Weights of a small transformer language model.
Size: 9 layers, width 256, 2 heads of 128, MLP 1536 tanh GELU.
MLP neurons of a small language model. Each row is named by its layer, matrix (down: output weights) and neuron, and shows model dimensions 0-95. Each number is 500 + 40 x the weight over its row's rms, rounded and kept within 0 to 999. Numbers have three digits each.
A block is one neuron, or neurons of one layer that tend to fire together. After each block is what it responds to, as a language model described it from the Wikipedia text at the highest values.

L5.down557:461502487542442514558491537498504424455587550490565527466484499466536532499495466429522547479522521440512490500463520442509478476477513536529547471478495493549526498461509529493565532572587451453438417569440501477573489439507480552529482491486495471531469520503572498519472497550486475438
L5.down1534:515532495518427476543474533448450467471525503588525467505526472555424500555549430474435552517527474490490468537522514481483482531472512482473521538429509444457511525514489541488468432584463443503541558502478575515521542508495518540468572484545539479512468411528529499481478535488436488507
Description: Formulaic stats and infobox tokens

L2.down371:570518533491447531510522532420475481552459448503498456477531499448481507494474535468571426569483540488546558555496556547531490509488417504546504419539597506485518579495502532482463525534546491458640479478496543432490446471544509515438550525537464509555487498556486515466455567510479454457
L2.down428:504518447502467495371470491489484537477518447589507491468548556460485468511521582470504532573502508490452544487486512477549447538510469479519480447465622591491525489555434568500513461532481508569475509510497485496462476540510505504516572485513489483545500510479528528462458562487464532484
L2.down1324:474481502521435590404527469490490536491478523496558542493531552469446466561477525409521507550476466430481490526460533459529512488515543453544546488496546505448479488526557462531476421500462432511571544468505528507501532547504500487521502429536464418468472510543524491535516537537464507469
L2.down1517:501520539431517517467560473512489452499470481479476534556519563537575546513516491468502526500515569562588582553454455424484466527517433488532409515458479507469455501560489412567554543524500452510575457515508502463466498520505460486496498481428531458423526566547447524518527500494569466503
Description: Word-initial fragments predicting completion

L2.down186:496497469551507419556513487446482472539464478534550509432423484505455536431527480459525542458493528508547588517513470397513447503494454452452487347567538519487471492494463535509564509595426594521510496532522419470496487484510511488485543557475430519478544492523489518540482529459432528506
L2.down373:482440535474503479575448580509497467499533542484557467482532450475519523474501534476447490472440488540526540496489518476478464547431591483491471427526479447511496515519486480467528491626491527538481487501532439514498481574504546443513510529467429518537530493495511483496507554512518414498
L2.down1337:497446491558502442597481476488441460527455487439499478507513494524507512537485445529473528503425546568504541559501502502503501488455522484475467425507530566493500446509523475477536500570505565478561419493500525519509454528488508443496542516411519545508529521504561549442462456434511477555
L2.down1451:527546492461513442549435514431458475459499486581505551451502548457494454506536434445465529461491486567490549529496447490471484465557407396496492487460628554566495432497496512461496494490448541470481446451465488439560547535567463537542554465501476489499483486496473512507492488505463502531
Description: Sports and election stats tables

L5.down221:460564484502501441469421583503549565519570477522523480505528514511506481545559496483509516433544519539562563528504493522500533533467485521436470535489492491535575482508457455496541486548504487470418518481506489549532522487441594533475416476470517576533504477509440432511521551539481467485
L5.down520:454578510448568444497487491492492473490483548580479501458483556562596429530563560485495478455492563528553522511517503504470475490533470403466560475484495529510495504498501499462461540435484514477415520440494457389494518528539471501418586551516516525522512541532526487495482474499479617533
Description: Verb onset after subject

L2.down464:517491482491407455456550481481426511522541432480517527542437507492456471539559471516521535497432454482458516518568433532523500448510530537529424535564535471501464503540478432471510517509484527496405450473538515523491554511523552414484522502466575594507514525485525473524500530511526500476
L2.down691:452489481528521564410469565523503515517491484495517490557506510544437482485554507537479510558507536440608496454490484417518506506537545493459434490558467568538501492516521580423515487547497460545486519440481467516501545480492460502538542552470498610582495489509426472496606510501465512425
L2.down897:577528544552488538549531456524449565461522489541446461580508503513525522445573451538468452460478488533480493420572507447499513477483510512448486456540415507549535477523464452479487512540455441414508501536549431423539528496474474487505551476513538601497500559512469555525510518499495494480
L2.down1371:485479495486451494482459427490459495476448441403521458512482443476492474499484538501455443483522570454532547556475558484544540507455473472462525446477533568545403503493511442516542532535449522394508579576504481403579475438482492495513481520519487550495462540381476504532474533493452503491
Description: Article-opening copula verbs

L5.down1462:462524432579505485451498491445522444496524474496441500540507517589483566551487534456534497450533498454450528528504487534492551572498504455529570505517465494461512492558612510518500515515436479492507502456499483455545458474484501475468482576480548500563461496526553481536490434511483537498
L5.down1522:541494527528483456435613539461516530478442544541473515532574557534534515493485444481501568466436461554545558449528518511444523512495468471474470417499540454514498509576478476502452505457468427483517565539521527506585428462594457529496504456401575509505494437559530562517450474475465451553
Description: Mid-word fragments

L2.down55:513419476485482546561543543518470508513539401430577486514507501489484527557496528548505457533450494503480520466542489495538550520450529504481549493534566438566556478418507478509457485473480460483531496486538507440467519606557482526532416539477465497574507462539473513461516537537448471482
L2.down408:520600462530478495456476546523507515385593494498493495453485518523532440488455446561549455536490443464460460576494480595502550463575511534483472526453513522474503481473496473521557467460474518550506434511487522515517510483518494477459495450536508488472479509446498489435550466529549538492
L2.down1068:472445535473541484480472481507563486451525497550507492489458521466499457538413486490508468519533428559546450436475443490493455468482493512585472488485494471505514444512519510416486538439499525479537434515506544509488477516542488613530438554456480508531481498455541546550520420612434437481
L2.down1293:405573444503470475520547449531504529477520549518496497523503559569477482526539474548525407499507430499415543486497551532464536525525404502540488500501534496515512414516516577556429542361470467466524497494524561507528450519494506544492486473541510540533525480443592519521471480488465497532
Description: Digits inside numbers

L2.down766:550536524501471481536520441483488542523525539524526473491461513496545472543503539507549490475551502494442491541478542496508549536513579485492538556474510562467487490539537468527420520472490520498429493507525471560456465519547451435472573485510544459497505494453489552529534523520536572560
L2.down785:505502524450466473477497483506483490494474485501542500483521548548488483517572521512473439525476501500530483513483507540512544452541508498516454529469521500530517539506462510550522570490585548539519475495479472498457454460553518490489525426522504484407575522509519517516507573456429498534
L2.down929:533560442513512522534483474438495586534451501534485496509495517543520509522573480459509458493502501526473467500545505543428486489498596511498521516443572505500496434566593472534528518429459456541424450516496472534547500492494437512528496407549595508530482523569545472542525479527473518513
L2.down1490:510504507458508426473554498463560552499464552529501482459532520503454459541517574516550490480461554534516473491523486521502566492441505609510419502505533539533585465522458528520468517417543536499499477516452486539499464447441509532462481466490552497532436527556459473478540450469490525495
Description: Coordinating "and" in structured text

L6.down258:519599428462541486491496467501486483532498453480560454502505512456468482576546502512558572530484487441502495469474571515454533457465542520503454522447556529483512590567504455533508485510490535510599488574470506483487554515562527558502506455451522534536445507522499455521566493550499526478
L6.down334:536482473487448537553506511531418430562476467428536487490488481419528458494513476549610587557509473502443525513503516529487496516463531600495476450446508544600525547518437506519513452520538581499521454535560478543447526477506528470521565543474468499518499558480514535510503504536546534529
L6.down431:525483456512506536520506520514416464520489427447476472443468559456542463493495475544502542489515435584445475463583509503540479524463435470475489424490537474567477519468543531504508481470526433488472450490560476526499466494480515554476538527495517499519482458519553446483495467538577495573
L6.down578:520506511539505459520598506487440485529513505483497523434586475514486448465506481544525447480511452514509531449509542521517504496533446531540530498420536491507527484514554579475492531436485530456570479536574505510461507469523527506569511499501532446514462431467505502522444541513516519591
L6.down657:477513530453524461554550441452471443486484533529526549505540542503437517450469490495605461490491431434485456499485508485526470471563490548451492547490450507528454531523513514559527474551540496471483472462497515478434513519509486451499573463479449433543537521525500431457499540528547566526
L6.down1064:494445512466486537571541562479458435525459535479512510482509515505454433510488457511513478516492498513462493492589517531477468450500497436596516474486523572490541439506538569479539447502528505448473481522618491543549482464536501470467520447501475470547499611500505412456505529543517504550
L6.down1423:472546451481477491521523418575494504505489512457483518494574497543526498472510421455483476448516454491496491548483452464622470558514487507500512557537464491513538544466475494557490499436538476494501494524400472469429393536531436437490617469541516525469469524521463515438524504491577495425
L6.down1509:564478515505461509530530558485536443514489453514509487389505445489538489494490541462449525545509547518550534467535613494504469549505506466542486483426537476521546481524519459487470467516491512501455439472583436523478484519467574521493447557412498503597529441518487475417430535473438488561
Description: Inside multiword proper names

L5.down670:550389551453517525510540514482448461454465460492539476568497542501486479517529500432486507515459484531527476545502476445494475526515471511435501455552525396535448525495497547537466509584536467522483482549490469495505510568561391461508490433553474482548508524517476547506462510506452535504
L5.down709:532509499452477473532566506448473433526482515514481460540502478555511478505544445525492486428506457504476512454514503502467466515510485470502476477525532472559535523473447517523542581450538479465585495490588517489498557525597493529537480494561527498580531523557513566576495493532436478524
Description: Word-start fragments in entertainment articles

L5.down467:473553492513480565560508546494443518506501473471532465436497446491561502557477526501492520446471504523441538509483459519523557571534487465482593500496574488515495487468525502546545522467529507506457447499521460456472529474551476507481492540484469544551554481523537451519458545504537488489
L5.down469:510526524514495573584510512484405456569493521419595500417546495452478484526433489427515549500480472511477468504513523531472498532524516503525573502507587558479486533511562457570542470528541554504505561502579433546450537450579498477546516521446478494557453535516599442461557540493521539506
Description: Inside institution names

L6.down648:529410572431502482474493452476594540485489582479525562480584556564475526440482412455551523477473484437471519500469545549566505535533423439514495495456482517539467566496551491467473515541456530430465520461460464489525494503467513495471464378499502518472495465476524461517477431511410591425
L6.down681:506440520553586532424458528482518543494442511530483538510492539504510477566492510458533532517481508475544457443477562531478485461453488524522513532526527607467486464453521433520462505488487508409490507358470454547495585410429493432507513523526545575465549545488453459506581438519497449457
L6.down777:458502441536439495515443515470616524495494521499440471464496465494573529476527455472545488537470481490498544522505536481494456501549492426522444470483494554498543498523578484428566503500413449525493521454502453491508551490525447404460403466457453545507568483469494539520497449439494496488
L6.down999:539580463529539534506523503483446537479410533577468513465492461452508513620535549431463504526510565448511477528492544450426479503443548477483547446504554507526478506483382531545429508454479506546506556536592450509475574558576484563520520553441511520486494450540547476462437499518557490522
L6.down1077:502500510456475455539465536498501461443425502555569458507499507436574453544476547437459516509597577487581540520468549533547485520487508486520488555482487562510499588546460446519541522516527518523475518439478498429533510482421512512506532584507502524552490489455511483536512487492529488453
L6.down1240:472512459592495500576495482534438475484451511522523536531489502532512497532531517507461528567469479486543478512486469501511477466562546485525511493409533496537526523445541490521403529461478488495475534496572484452492630455602489530453482576455537503546529451497523547468494479454481540504
L6.down1410:515486451486482575541478510475550544513459490498497476447511444499535472550455547563487443509546577477560478454501533507459499464486546549517531484486556520450451460567507499585497482509496520500460515541521460503516572550486482493503572516419486547493494544474489539527506460525467451558
L6.down1420:569489453519544566490513436526495580463566489440416512527534456519499542461529489442507577451527473540493499457438527503524470516544513503469505471523448526533475441565519460529496424515522467484518540475458464522562520474468493538469524561508580569446508458538505519471533486524525461531
Description: Second piece of names

L5.down15:495562487397484441532479513540480495529508499525466510472463477466449515473528441516538485494545508480470525529510509444492412516493561548531472507523490493542507523527434519499579543526449471527387530484521466487465414453536537485509502517512433547496479501440474481559523450493542442425
L5.down1455:502485463465462505444547441519515504456589504548501506500494460443525530476501434471486508485463544522527543439472534473550479597502572528482480547473502555554476567509539502539549495521479465399497488503495486522507428470467553517525471543491498551554528480467425483508549550548530444514
Description: Article opening definitions

L5.down421:490549502503471491505489537435510514498485482468542429504548564451466490510596469494496463563498508538478508489513511476443480492537537477568538542482572509514530515495495611536514482546500505538512511409476497494519501470525560484535414510415494516490494500529529495492445594473453461508
L5.down620:538530517486510479459498455521532485479504506519538523426467502497549570536455414465516555440484542461473507423520477536497509553463464486451571487485492499521493482445577467523469488596526413474451425469508542486527511498566515496502508506484465495510467523549514544511477482455436421526
Description: Post-number units and continuations

L6.down529:513587506547522473434499451513508419532479433454524512466504543478529434485438500491512527481593491481430517595528491449492444519521473500532541530523484482443471568509575500444520465505514516479452511527495573491470509449492454525506497511466431459480419471520579524513464575433490472499
L6.down962:530590499483484516492570442585508494491521483480490413501550522533441492521531517483565464492578503498526521535516490535503542462514532493582498486488511484508411444491497453493524463499532435432466466467605539517567464549495462466511536539487533573503500510556570505489537534501463492559
L6.down1000:514484522546472495502436487598432495442538522486519518508532479468485486460511468494475476516567384549508500463478517516549550521511506492519426535518463473528456473494469475518556532408488567527587532507442468478526559468529525467500466580516461489512438520482536471492530465500506423501
L6.down1234:510495548452490492447514515499523479479485464560461458537569509429493451466528498544507527513522543478490495553454502488483481491525515545527524545399494485506517544489513429426540489456584435500485458474542507540511508561452506497430467501547507553462517566530440532496547503483578483501
L6.down1323:513514474536454511507472471571514459561534420533485516490438470426478557425507469542583530453493481474471488479468538500481441516478483535493498546521526499544509547530478445478451456593479478478562433473476542483483404495530473467466518466508513569417532493450527521465515484442515474486
L6.down1362:536523488479435495518483565460516536501505435561497514464531479477511474499546471433525524475467542429452516496496547505527508518428530508421504477510503482481575503532633537471534526477521518487507460570492478533499477557469474453445431500574475529490497512510464517498506574475405473488
L6.down1483:497406500520486494560491477535556465533463499561511533546475523556485509474526447470494525467447476525513506495477439486503479536533482523479536484470551465570434535452464451438467495531534447486476459579460587453508559536515598551506452423504426501504552544516495510475495502478481527439
L6.down1487:511498498491417511485501503465519527533522524542560499470505514476461502461519480503510520524483471485524533497586584597519547480444533503604558505476501520572465482445426515527511527492477514502481440524515541479584593538485510495589415457506501468467501484424492476551547516498441555510
Description: Mid-word continuation pieces

L2.down252:518483523531468478423539472501476568510490498551612539471406552552563533510535552522488526545497509494517473507520466529497459480480509410490509458593480542494474468550491509483520455540478472567450413446448532532448516474481441516553446523523498547573516584526497427496452531491515543520
L2.down525:462432495490538471451460480462472469554476479461482492473450465520406515500457474500519476502510539501528571483435488468475527489481581458498515481546425490498508430476505537503530525545522435430551476477602464494565529541504479539457506556451488484565551487488552546496473496467432585585
L2.down620:478523510502435503503487543480468530476494448494506490525532497499544537486482472503483518529484486459494534501508471498458527531528466462541459468472513506471497471478479507492509474569475423550513474474524501434512510527482505464416584429481523507494460494635502547474453506477465417480
L2.down1212:572494503425486534463510588461509492473454491455490482473497554497451531485499504503447496445504505514550527471494493512481504549456479498542453521492558581520513515399461461575443524496492509526571513442469503468519530545507448533490533525532465486482476488505524501426499424484605517551
Description: Sports biography text

L2.down1:474467485526483484522523526506461472454501434467499496494496527457539541506448467515522404546469529507569473467580505408485577524513478449497534481466552449474508510455494490476504492503474464535521512534510521503428470511538529514541479510481512525562487491523434546467484590559463459506
L2.down208:546453513499533520540521497528470523409475464457477498548538450470501519527486501513512428496457497486557517452576488445499560514497482460527549461473547424493517496385455461536457512480479454497543530485542520522413499546499524511469513510458497540551497515509441524456477451539478415468
L2.down369:402509463530529481461438499478471469520491477488499476482515513550443411430515502549475521467464541524503527567507494492544509511472504460496470548552493556511511445483418476492508515419470503533492492556495531498476479449469548524533579448539488503495454464510461529622481439444475476493
L2.down1512:482478475493501506533455496511439469494512393460524485501479503492506514521480463484491449519446515511524460490589489449470591488543486441478520486496553424489530474454492454484484478478478465508549501534518530501461449501542540490539481513497524560579488469495434534474472575532485450497
Description: Table semicolons; -er/-en pieces

L2.down93:547477467482451487478526517477431537524448469524434432545500458468462444479485503472501537566522526523517487509484516428534442468493551507533428523588474516504495478504486475437518484508461564500478495500545510520519523497476499485523569510572452558468522526512445522600496511500467548482
L2.down682:453580530493448530518484488561536547399542438459444480507491542520465472475580467480483506483477511486412494499471533522502528494497503500493544477552499463489548555538472482532440557529488486467539562605431507524451482558536526547543457525554558567515456523552528527528502469474441504542
L2.down1232:564450441457497450438521522525487505527475505550523501478457477476481494538537530495514496479510490446540501434504462487494492566498526465500448482519466476501565542494406483569509510564550481543490546549471453547492494492529496518462559579519384502439463491502566494496559519456520460567
L2.down1306:536480414496480457443492451465499524555551500481467508503508532504479476577595569529555513514452518462467525471495530446499528456454548529489456480571523498513476564536507495510467528528478561488513471534452527489507446534491416553530537414573548522459523508567539387535523463502445586495
Description: Upcoming year or number

L5.down895:498480487527485546520496564551531486474482474404514531428526510464495501450540433455547499547528541595543502516515479498479417440449531454531479479478528513494488498498540433545467501604516501518450500492587484485547525528548548543499494519549501514487495518477562409503488558536499506495
L5.down1487:514461511472506501471494543507427496472431468415498451493506532549487481537499500483420547508536515464562527547539487511548467460481483426559491549553517489474448410574555433493445498512549518520459449462548464488593547553479474522499519511495515369518518506534556445534457496435522493465
Description: Digits inside numbers

L6.down89:459561486480481510448488483512505546501438483553569511535468490553391497559518495496425502430468417491451559461524479572489440522487447509465478493509498455492507469490436531545449509473495484482499517451574531524571522541500556426492537495554565494454482589508498418513520453488440514586
L6.down204:546518558537521488457506552465514476482479558488450545484520507534557511464479503442504516466543533476444500476513555474474485541499495481536549541527443575496487433523563513490532436522417444534495500470587484537488527504518461513526459537485523454574543587530452531492480522504554471555
L6.down332:468472452461510521484489491521567495466496520519521494423502526506451539550508486475546494527518550466575535556497536499493519560506503527432536468473530445440507533505504522545492498511600536520484497482490511491539647530529473552505480507462499463505586527497533565529450556473476551556
L6.down592:499522523502491465450489504471498494487460447505591500491495600446493490534381572485525486494524452464550453500516502478468531584475522514469445550502517480530487486481526492517482436514585405522472503422500530497502519563450461514541462445519480554531570556519506456473481557473446520539
L6.down638:552491506465515565524469488455481468501483509586531481459426473524465482502472526516485508474494475479479514458502537441524527469495569614550544490581548489647556537475381569516454540478552496477470538567505470531503522510465481509491462496496427541490567479507519474447496530546510539525
L6.down813:528463525495479470563455596496517589496457521513489448525521473501502472538477534489458526497522465490443428533470439524531499505494533530513501573555471485461532517524493494587484510532597505438438575499441461484517481484501538444477495474555535586444491596451509473504510486488514584507
L6.down938:559530452556474522526465498512449549488505516438485528480534425561538411483552535544551490498563383492481488489502483429569548566503504490537485543601438544455530511496546433489496492536441466566463487481504481497458522526409487470472528520516520476432559484553526522470502499501470547470
L6.down1388:544508465469490504478520534480551589511487487509481546419458534570468484508470501462434444523522515548562546511474500494464479537549477569445515392487522481586524548540491504495470534528483562512507416561527510470509527453444526534498490471471496513460504467429529522522475505531539597486
Description: Birth dates, score dashes

L2.down43:455482525534502514493563502521480596446475455511472523489403487467538485547551521516509470535513510562426472522464511516536447529536480463519501578483535475484459493456495455539576504441534530459561427495468542540535524500539510472479481530496445441456471592491477488499434490472527548459
L2.down132:526517471501484479520476516453514512518539585575457519489452487500468559457454521533499489512470492417507522452483577526471545528523515510469526578510490577489442489541495437511507482522496416485523539501511487487491455500555434509445524414532534526452519534454500563519521521476521458505
L2.down949:457474456514469493478476458535548563547566489521476486499474510548571477483483485466468559456587477593450441493420485510580517562424520431484541507506550468495437513491504548509503539486523501472482451511515528560548503468550574490462504550400540440545484519469464544497457464483529505520
L2.down1223:507512528480496521431483457614481462524520432436525483553499496514497478572567544452496519488459458538456559474600517528519517480454632490580516547556489453458547537467435540560554517507514486554404446517486502504477399482529541558483529538493507475461501527544483585439488519507479482535
Description: Date parts: years, months

L6.down436:456539492526513441495551551541500518522502487470493472521499475596407478508581403490528430525489519525446562466533472510432462513513510458498518479509501444456521496526479538503508567503532500519454505526487491510516441544546490471439571546477498459487508486491464491467469462525502494489
L6.down538:538434484518504547550511543536462488474570545437525450530582510426542535588623530552464554516506436528492517513487566472548530428429539473557499542450532530537525487433532589608470560471550480503464531493513468483499491524535441540484489469449536512601546505461524512479490564544489499540
L6.down702:520533540499547504415514432528586466480482497522479539519423518435493526476528467498448492525526536477482500550482548507506456483464567455534492512534517544510498513435557467429402506511496500457475509472578520542481534550488473530538465525518459522505464536505474392543449553547562485502
L6.down838:501529518478478464463571514538474491530522510489543532550480513485553520429546499504518462480496472491478524485446536505487490500550418530469491509439496419485426495405518508487506620546578487501462456550520521511465508493505522561458446530464495461606538542481503523449534523569532549482
L6.down923:496486456505540469471488487463515573562480587509481546532490551480484498429504479607488508500489511409495448530490520457543498471453500549497556461475462537522557535463382538515437499516489478497436509537506517571438511538542449512526577458523521491477514505504508469462515507491519553534
L6.down1084:522454504499543433479472514536542528461462533528550520526426522484488526438584529536595446491457473492467536470483534434539520533479504545446502427598474506555493501510506603459456524431460462490457507552482512567522515503508547513531443472529513406495540478445505558486500485585525473515
L6.down1431:540495532561568496432528489495486469511567531507504536536573509510414566508444549490563486465547452557575492552529476487470486484471475467530402488458467469499533558490505470450485537532539537505483466507593521466559564512464480466477479512463518358451543530502467489505522501555506537573
L6.down1444:526503561454519516498461478484475515469469465489548502487445569480447491473461472543448545525537520476445484504462470421465505513508573509521548523469495523501494515515374430450475482535498483485482515499546480529429568548443545458571541476483464478539504491530467486495500566463509495507
Description: Token after a number

L6.down182:548481442424450515452500569463477453629487486467467511530493468451373436465486416475474512536435606453523502476512551540466502552515554552515433506487496534459478532502475498498527508492537562501476529485501515483489536475517478527500539590454483471471525479479440518564545512452472460548
L6.down275:517491493496427465454562445550407478481474478566547478515525458482502482516533467520500531455519466507543505554468589516534572442475558563502452461507531499511473522546507488510511453543526516473460549474536527403525556526462556500476511467491510538460512529525456566503472470466482432501
L6.down284:532423473490429501568530558498543466535540521473472566524443523510494491541569506460540510457491508487545506533494466427515460544547470435452528410431464491607485496569434540469455495466464472555537494542528498441490363573498490490482455431501515535457487490527502549560496505503521499438
L6.down388:570536511514518551498523475449553444519534437499506519480462503531550546549531500494508516499432466485474582466455564502553531471508457522493535434460570482536471511445507432519513574567503528460467464537478576442452445565586495529478472474513435530540501507491419512519500467468492537522
L6.down604:521435499469511465538512526491502508534500531551543465489516484531518454469519503536532467478479400513556524460526536477563466562473478569474540424495542420526489515472589510490546532461481469482523531489450553523469412484495500504441463454624526520411508513490473511475517569526552577395
L6.down1078:488465520456513540506472571512471519442532544469457540527498490525519519476512545546516550469521441521512506521532536498523509530552499482538469471582448560481423436556485540493502501476497509434517511501517581541530540476527532510493558523528492422501422435558500442461565549454494489510
L6.down1137:476581473474423469484479487534533545494478526533525479555499508491440462484484427489532500426449437490410535472460524570481490553445448507528461506506519515506501509505467548482488498474559555488512475530528488497547515503548477588507479554463553549521526513418526408520435499463477538395
L6.down1267:562526475458456473547489530536447499505430459484447487511455462537429520566588480528499524501554484478465535409450512536472573537447467481466541583443571517532566478518514474509510513450549513491466456494477500533511411506524519535470572467449540476549527588533579539418578528519509475490
Description: Mid-word continuation pieces

L6.down103:484523479488434530518539495481481467548496483458536508461459512467537498536424538469532552544509533563461490518537477517458475485487522476494568541407503520479475549408554451480548527556498515483464571438505537532541477448594488547545420520485415539550485504536452512537496597522445457530
L6.down160:385550478517548456591482498482519483479526460478560460521525623497537486451473514481513512497497485500499532486488510467476544546499500453501535502453483443453507546536523555560485539498468485439472489528512497450484503556496581479474472556536487535534472492439542501477517594451443484456
L6.down430:502468467418539496480543484482488431499599576480500422508500460490529517457491501497419546503498531509462448450445528544542439516488524616465555496434451527580480544463436488450512473481524441469488464452529476517526493494492526510433487484509518511560541439481537525509556517476503466448
L6.down629:584485449460558455519458498486458477484550494412479520510544524446482483540522539461395488429504519469475518531493526405509472555501489540460576533516485530486547405566526503443513512578591551448534481518544455498439499458513490446545462472372518538511499564524511564520496486469557483505
L6.down1017:469550478444527437563535476470455565519509518482485431488492501531429516510509514459449491551519492516527489493424476482525530492445553529521503458569565536466598492485559449447508449509556540490517482483465500448549504546519531551524420458584481539531538453467480478511520531508499422517
L6.down1258:512477546520551457526467495461535537519489528516500453500558499576482511467482470473422566450522530355494513492471532501452484433469471557513402505557532458491408481500454508490548453569489457522476548526476531519485518510540490504483547539596517494442417574529476436490517550463497513581
L6.down1387:516502537505462528525505572467503432524449458579555408447543520498563474528513506525560561474473495481507491490478528506498526588548484525573537503469507439517458532506449470550510503484483507481467492506426486436538484524556576536533500498496474475534476461466602454500525483463450441481
L6.down1453:546447499495491467487506498538528437495561568532603460528562430519506496480453453516474416452486473492508503601539538544545515502503524578485508559493448426468559479506465542470439535524467551486490487546504471455507533510524481469553518537409478541496619534515497540501536493488500479505
Description: Media article word fragments

L6.down90:516499517516511522442476506531458581475499551494516534471485563495502548480535483534492548572455580418475543471463550535476488571471500505521515507404577609483450452492464513528526455570522515501553468570491521437523549494600538513537480484553530480558431449512458551538434492435418563489
L6.down155:520515477455512484555466486551513546509477452534439546446482495426545494528498505526479513553510550454567485485520562491523508534504527523543491431506607457543500513465590567476506475512602502507449522546523437515523459544539553531541449456443518504598475513483477496503427488490512451476
L6.down567:481507463482508504522467537412521553514489485532456562478484498517438494456529484459505505522420584457464515531503504525455516457470427503407467459418511447538463482525464571543514499390565489497496437502448457539475466517497489510456538503513590500577549513497529471528525494463464485425
L6.down726:462458518563532498500409525496495467470490564502509562537538522622443555500485446478447505543480498419542565498500545522456526583532471476502480552512501530564440453487461490540487482471494438493473567480482523468495466525530588455573560476484503550490526516539512535461579449550526504512
L6.down889:448525576484527449437500517508533504553465497513525501485473519501522462534534553485590503497464515474464553532498547521472471441493464520507530539410536510525501491555477575526521519476604500511540478517534445549462495505539505457531631533511489479542535405485466570536505550485485488466
L6.down1119:442472472494527561459512505513564437498522552529465486488470441463523478498509520531538500507466486510476564562502492444536432522483483458542484538506568504513500456453506433442488552546489483523475549537558500474556569513519491382513497495556493513480484520426530524554496481520470446537
L6.down1321:461562557523474424436434501566575597426465461528526529486456466490509519450535495459582542435499485502514514473487498466491520574550414478449476535534504461453496475510514488490507529556496516466481530444480473477496440487529519540506543545531510484438596467426496510473528530495458515450
L6.down1429:566479504549537465496617491592488446465508592522528510570505573486519492477475516493507481560526491437514482513492516441524541571481423450496478535523523548511503530460485496456479496430486422506505503527467474487462580482479537521522441565547501451451514484491548511472506481487542459471
Description: Number continuations, "one of the"

L6.down24:507435416495494540551477517547498567439511511486499500519516445549582523478460493538485484481543496542513508587538444455537478534462560544483522500520515477512549505477475439495505547556467503463441452473421557484452502526457466440560453494485469576518446497566491581485475527543572470432
L6.down409:477480481501507526526458574506504551463486505502433506518501473449636489453436472511403514607491537503512587512503455425462486489440587510514476496553522460442541542550538536545510504493448532489539522461505438575458541531556471493525494505503494475521569467553484545405478471500521481532
L6.down1044:496454529571519505517479543626543446537479509446483547507458452535461434536502496529524508506504455478517414517546498467455405477463543510538503555510543492479513452500488505418518501513498518514436523520468486492487494456467445496505479521507494522547525544514468439481516463542467468569
L6.down1090:547477502443493524531542536497513524540559477436532414483474492489460480500523513503475497496523515538458469569509490504473470513421501541491552485505543527552502526442480525522538509481499507500496470517507530500498433443522567525540462493511509502627475516432500552500449505558435422531
L6.down1180:534443521545538489577486508520523451496532502498433472462503513529491489497487503467471436528516498581498449552521541488464475505448505521483539452508552458482463529501485556512482552483545569518505505531409489446502435463495401508497505559549495450588504512553488495473492514553481516522
L6.down1249:440452409517558505521484529527462504560502524499459570501494542519510509555563488492436534488430529541472466474520511506527437558485513446395447504582537527525490544419426529538463545536420513443466499457524414498502527561546504472532555489480530486558478540463489517463476552520485417470
L6.down1381:493510488540468509556450451448485508432454452449496367495558499475502492551434509468479483510508519465445487491507475457496462500490580449397605508488494500545501541517521477513503462507553544507531469478456513523479425554539518446477526526588585483568546462523471584476493572485574468457
L6.down1480:569422460441446499459492513514548496512538526468493427450451539471486504548569469484515513558459463566526539518511511498509459555551554516537463468610498495543531511467485530475499513501437501500575535542494455549509495507474545465457523502531446472494459488458490540530553517517465550393
Description: Digits after decimal point